python train.py --num_key_value_heads=10 --hidden_act="geglu" --norm_eps=1e-05 --tie_word_embeddings=true --init="normal" --optimizer="muon_variant" --decay_shape="linear" --max_steps=6887
MLP neurons of a small language model. Each row is named by its layer, matrix (down: output weights) and neuron, and shows model dimensions 229-356. Each number is 128 + 24 x the weight over its row's rms, rounded and kept within 0 to 255. Numbers have three digits each. A neuron's up and down rows have the sign that makes its largest values positive.
A block is one neuron, or neurons of one layer that tend to fire together. After each block is what it responds to, as a language model described it from the Wikipedia text at the highest values.

L6.down1120:148156153125144156124118105088096088131156192109145113153150139141148124138092128100111115120110146124148141110150145084114189138148153143147147166137098146061137110094141134116130162092121141114136097128127125155104107160124137154114145073139144125129159134128131128158122160215120120149147098101139124150156115097123091118123170127170081149116115110149107117126154145144134152125107
Sports match narrative continuations

L10.down110:143152145087112102107170139136131133146118111141129141115144154126139163127120102115124149136151136202084108145110139100123128098146139137098123152120132087136113101117165107130094078161141091115101119133150136112115143136150169091143188135123170107163099105159105128079115090126130120156122142131157132144118119129136104118162083189155134165161178150089089128140135087125139146116090
L10.down194:173101133131164153078135163122143123094126098117169157164160118156130103098110126094113128121138143109156121119104075136155158109140088170154136122158138132150142174129111158167110136132134105122152117129144122110135150115142160144110123175150151103124147147080154090129146136117074063126173077098121107133151107083170124156141162109139149151119114115117152111117069133140139110091149
L10.down337:129140141115148081131145126138141121134166105124128166184117122191143159134110117102156133177123131175120146086131114116119152147152138091124130138132137128150123097141130126134136133149139131144095154125137197089121162125131125145107119182116095129124093149169112152094142118155124118100124125112152169120157156094100149119134109137103088145127133116111126102139118108128125168090164
L10.down409:142112136138164102133124173118135131113140145136153112121108109161089111075143134143153117149111147111142183110143127167106098130117177161084121178142157147143177134125116106128119113102145148164155142136163155128146106131143150125096162147161124131137143114149144132094149117144127119133129138154128159099151168108121143178101162156163138117137155134119110137108102115125144072139121
L10.down589:175134130182162131156107161131121123139110133136111129146128108113122122145135171150083156190154154129096134096083124088110170119164134090123116146101090128148094146116161129128095142141152163140115115096175133143139139081077162116082143143104160102133113089151115121118109138137148144071115215143133145131127072140148132087111134150149126130162151101113141094164131160143112129122132
L10.down668:139127165128131135127148106071146182148120125128132181108132111121157124168168086137153051168120111098117105130121090112152088124109124131093161130140147165132131146145190157127107117153099141111164148132106116143140176072127150114130092177145142119120136094121169115099141153119132133142167105145104115106138111105152153125176091151126122131106108127119169116139134155131134087123115
L10.down724:146094152108143134137099148133190109121142135142096154090138154096154114133122151106128111088121132114101111171110127117147142141130135136156121106129119078110143132119110114159134138127144123150127137110100115106153189118178095134091140126151130134148077086158116124129095107126104129119138148113121113122180073146143126126099136161146079185169131143161128152118112131121164114115114
L10.down1234:082131186115124126139099124096119118136127103122109140103149093112125101154140054167134138140129107130103065112149118116152093145150140137138156104127094129153114089123130130143107151154132092106118163136132113130103126173131104145121124153114129101168090128090126167066109148155114092110112123122173094129151149136101182095154147132107139114103136114109127147096120121183131145139149
L10.down1279:101185128123100118101145122125136091129138162088109131099124116130086130162133116121161130133148145159093121133107143110146162116089134126096119113127123159112153138122161115066080082169151117134147145120150127146144140088154141096117132149129130154134149114128112132120121120144114145124078112117169114071118126124108163134150109120118159172135113091103179146159100130134151125140145
L10.down1301:116138133109104086145134112118144128125139096154118135092097130134136124174112127088105097132154141164144134132146083110122088134129137152137096144112092082121148117114163139137141132138140121094111168081079106078109129155146109093141163126112160137143160080145109146133095134117147136105077146157161156150141180118112110158101133119102124141100149126157111152125130127138146120120155
L10.down1353:072134128088114144105170123095098146157162151175107140145142129127106164128114137116089121080140120080148071164144139141138198136142113103102172135074174157133129153122125151099135130139131103152116133139139140108165135095149125092156154077119148144131149165115143133108139131147132121140119130160156146104126094131083134118123091135132125088106142115163148122144189099109149133125133
L10.down1454:113104121150114106095086114145098124091148109128094149087159105120138138091103115092141151141101100075138108145119136107098151119123144094134068143132136082112188099130161100154111105156136134156122154124151088095129148147143132104132151117152176138140106119114111125121139113132119178112132137142151166124126132118135154084105114122143113151131114112139116134099098091119116163125119
L10.down1508:103123096129134120130163161172082108132099109107132146111143165138143139142130148160162125119124142076139129102121132106157182132112145083111151125146102093120159111137120107122115141144121149116100172126100149133187135123099154126117116073123131127145062090135130127087136083144142104027146102119108154135140120122119118149158126162126107196109157135100167090120111104128120126147121
L10.down1685:134176160126174126150107123114165116155156148137121152108141105146082140125150140147134082091116171151167130156126110128181120126121151140136142105096075164133126157090176133141126161176120118137136108133141103143157146093128094110158164122116106155135134124135091119203090127170118200119130152090120143182142148121137171147133120114130132111139127139114135148103115169088173106116128
L10.down1705:131116143110154144177145147115131111134123130156120079076157161159114122112133089062115142131120120138133149105132158122135124065140128128113110129150120113145163120135193130122141161120151155113150141150160171156121103134131087114106151146139114122157143127155154116106143087108171099134136134114163132133134129106104119091139105141122124114117108100132161169100115155076169105122119
L10.down1720:145109124129195174182147128113139105105130185106141139097125175110188104104099104156090120083119163208118095149174146093149142133113176144127106096188091098131088089117151125118165103121119150108086119150140091147140144106123112152182128164116112116142139136127137103101148161091109152084145140130109133158104104108149104138142167175147124115092165165096151104121163141122135109107116
First-name opening pieces

L2.down1003:144156143122124185147154129087111084142102122156156109144110151182142146153152094117135165132107157123166106128131137137099160116171161123144152105135102133129127111109128091109155088066136100128133104156108111140108095136112146139144109110139108137118100097102146107126101120134119102151153136143112121132133098129136120184148124162176117101134163132124126085122127130137149128161103
L2.down1204:084140099125094145072153135157134143181139143149114134118145111132110106162099127142159099123094141096149157138149109112084146107143136143127118106097138139160144143113116153139197103133148108131162176145126105127109111127145113151091101132153106186133139108118136123157150110130132095118139130096137081113172158135167102145120143119131162113138116079127108122150129116112135167111109
L2.down1405:148131137117124156127128113055117070169156150168110108116116180147099122198120145160109134103132139172150138122104147133168140080123144150123147125101151134098155143153139086106186098123120146135117137081175118125119132118151102133103081131138138122147129115133119119121155133143129152125111150142102121148136152132140111147144144171132138111119160107162099131134161120146146122097139
L2.down1625:141132142145122171142151129097079121153112117140125138168148140104110138095103126158141144116122106132108113115154076110150092082132115143096123160148127109128141153134135123179126096139145135143105142107137115087147132132125153101143116165153131136142094125138133137181127092125121164126164124079132147143150156140131140204096155117150156105134158122133091102150107146121167124095103
"her" and first names

L10.down297:152101145111134082113111113120132115148171148106178127106116170151093179139122094135108134064092113199081106144123123097165124065111175101129138112128120124136131119151078134155128099121114110087120113148130118095111106129126123139123115135087106151177097131143155139142137105125130158122090108152109118126098146110158126167130123117127152105148131164172113131148165139142135163124093
L10.down427:114167117127144170102107154092148119141170189111077108150158131111115099100133175133090090116145109100158096117128139117156148159106106152116155119095119143165142117127106159076164143119164144150162118145168135150150136106116139137141153099139128125132134130136132145079135096145070094111151132157133072162143150149134133121116130151094160095130073119150141112145102124128147168098147
L10.down534:155096145134148136129106120136089119130068128130149135116151160116156121153129139159120097088121106135143107115162152125099135141185116096092171135112128110130124080145132114107125138094154163125143150135105134174126181091174111117094135175147109069109087148195104133132150126113170160125157113127123099121167147164160157118167115118149118121144135118131137128092143111168095120148136
L10.down650:103135125136158125161132138132153143136169134146097120157128127049063151156129118180145100088111124167128129139115094132154111169138102134141118197157081135111135108125108099112173130108131150124195144086141156116143154165144083151168118157099157166099082130103075146130120114108103117086127113137109104099128108133117131128143137130149141103115100108140132150136166105156153074164097
L10.down756:117101097112134149115146153106095127150122108128125099194143118156101132101086102137151120130104142125129125151130106106136169152153141139144102145141111157140124118122139125144090158146101147102153147105186152138085182104175115127181072101111135165080077156114152095137139101102170133103143142109105144133140125116146105104088128106076099112159114111141110138176130118088123141109118
L10.down787:143133126134174108103117124140113135076085138162138156106120159160134144148070143143137111122158138167138136111116143110171115134118142123182153170118138128162142145136159166130145161130111105129109117145108129175122149135093162142139136134106126153177114147139115091143117151158088118119138113126086094115110119140088124112111126145111153100158134096128139154109116157127120192113121
L10.down916:107093155125136156134156114100092115135131131087124145142124095125131106146135156152155103140146118131102140127139142155119101150169131138110142154146104097109076125124085128125134122114083149090165105115157151117117146135130094141114169102090098145119146124160125102096117130090136118150125128095133119117144131125138166124126115123101108098147080131136151129101129106124127163078099
L10.down1275:156150108129137161130123124131121142140126077170110133165148109111126130114166080140112168121189096099140147100115139122080142152091145104122104137137092128110176160148138117135115142102106109130157096129127106134114118146110129082069085119136160077096175146157113140149152105137104110134148120098125103121127142100127101137116142138139101114097097153178111117096140073121123171100126
L10.down1326:160118161127097132097133135145161113129163120139116175108115096108131101147144147171166148168114126146105144134131106149132131145117122169120170156118145157119120081124119145112126156116162139143094150128105097084137112075177126107122115167124140122159117148175116113105130111106106148110107139097174150117174101104157109157135067170107122132137132128154135175158070086150097119069134
L10.down1363:112195130132119179109111113112128124122154096131118092082113128095114154151120158176176170130136122148119141137128141188139110119117139151158090121144138149138127119151129097133137153136127100134145153160134108124125138145135092126119143135137109124090140137127163147152124091135119105145103136148095127112088143074106124104115096106144115135153110125115156141119132123120192128152152
L10.down1383:158108142143123124164128159115118140121105150145114146123104109133130106159092164116140159127148150128124141144086109112102077130075120119140139114137111174089137103107107131118079114139119162098134167115170137128134112144117099107149151169112099157115113141137119142088166138110106118120142127153129160148063122106118099134141155136121154152128118161100140135160152111123131089108118
L10.down1406:068121153134151125154178157163158134166116119157101181090154073119129141117109136125134147141140140157179147087109151123104106133129129096109158164114142129144118139104123131100167162131161132141085094130119146127130102108103125106170167161107140116120088124106113144102100108157171114145095133129152158150166109110134141091133116129148179087146153164153161148141159112158152142109151
L10.down1438:122126137119135143124152130124103137145102109081131088158124124147112127173141134115172116111158162121129135120121141134086101092134111132094095090143138135113120140073143149098151118146123099158149146120137114167098101137108094082121113133118168111144112129115098124112134147133132147135132160101134130170134101153138117110097175134133118104108142134128165135149148132110150124093133
L10.down1447:111173120133146147122108089087135157146115139129120110100135138166115128136138134134126103159115093158094182164143117142152120111116107117121152154130110142070126115142121183108111101137125134168162137128148151142096116149103127155125130138136155168095154109112142100144127140137097135117113121112127156129112174116122150132158136146104097118145124202137112134109102126109155143121151
L10.down1598:093117113125124085100162163096137105156149168112078140156167146138118137157142136124115125153117116093076109167094113111133130174110097131154155097130119127119151111156161129143139106153153154106129119129156132112104145152145103121111149133150166160110118124078091103086132083122141129129116102112097122073120134161145128153158171114080107102127097157114110114165125134136152169110146
L10.down1617:113155138146173144124159116165142160148160144104124138121133122125157161146174159136123150100134133118078111095127145124086195100113117147101111131099130154109130122094112111142129139160153164132100130108122102137120147117123130098143123107138126121136168089122144124158108150126120133139114116165116109166147104128111132123133126120172121127101125116145097076152090087124126109133126
Table cells and stats

L2.down740:138192137093141128167170106107127128122140116117138103158108106093118106139154164135141121101116139140133118139147105142159115140118135128098130072118136138126157117185124126126100148143092126162148161150177126085117143100174133138146099159117153133158122147145113103157145133133162111158102151105106061096145108087137101132125159136128119135123142140126169127141144172164139148107119
L2.down1027:149127087147129102150129132209105129126094105108088146115100112121142158086155158126170146136174089182127110127123125142105112116159161084142096133106140118136090134090149084131134103099138143104150146139092104093108121137140118105116118099097162112131136105104129122153125137126107151098118139148093162114128165104119102114124137099140168106168122149139127159155102138139118131171117
L2.down1079:099128133103134185146126100129178148112161131148104125115180140123138122136105099063171152139152099151147151111117106103129130119106139132149107136089097090153153147136129133113118149147138104153111128117148145147150154137138081083088148100128146137125114130129107134114116139098136109115099090114148152093139127153131174054095095090100154146115107152154123166095146141180151095112151
L2.down1406:103105126141139110128101137155151144120133108097120138152124151116138099152140153121173073114106114184158153123125158161138112117117132110115110099078128118172127129117098148140137093117153128153117125148152168155127121121150134143110103162121146141129157117113135102114143136103128144153116134111130115080115096086083119098134160168137156126135145120151168123174136140110138117109151
Football club vocabulary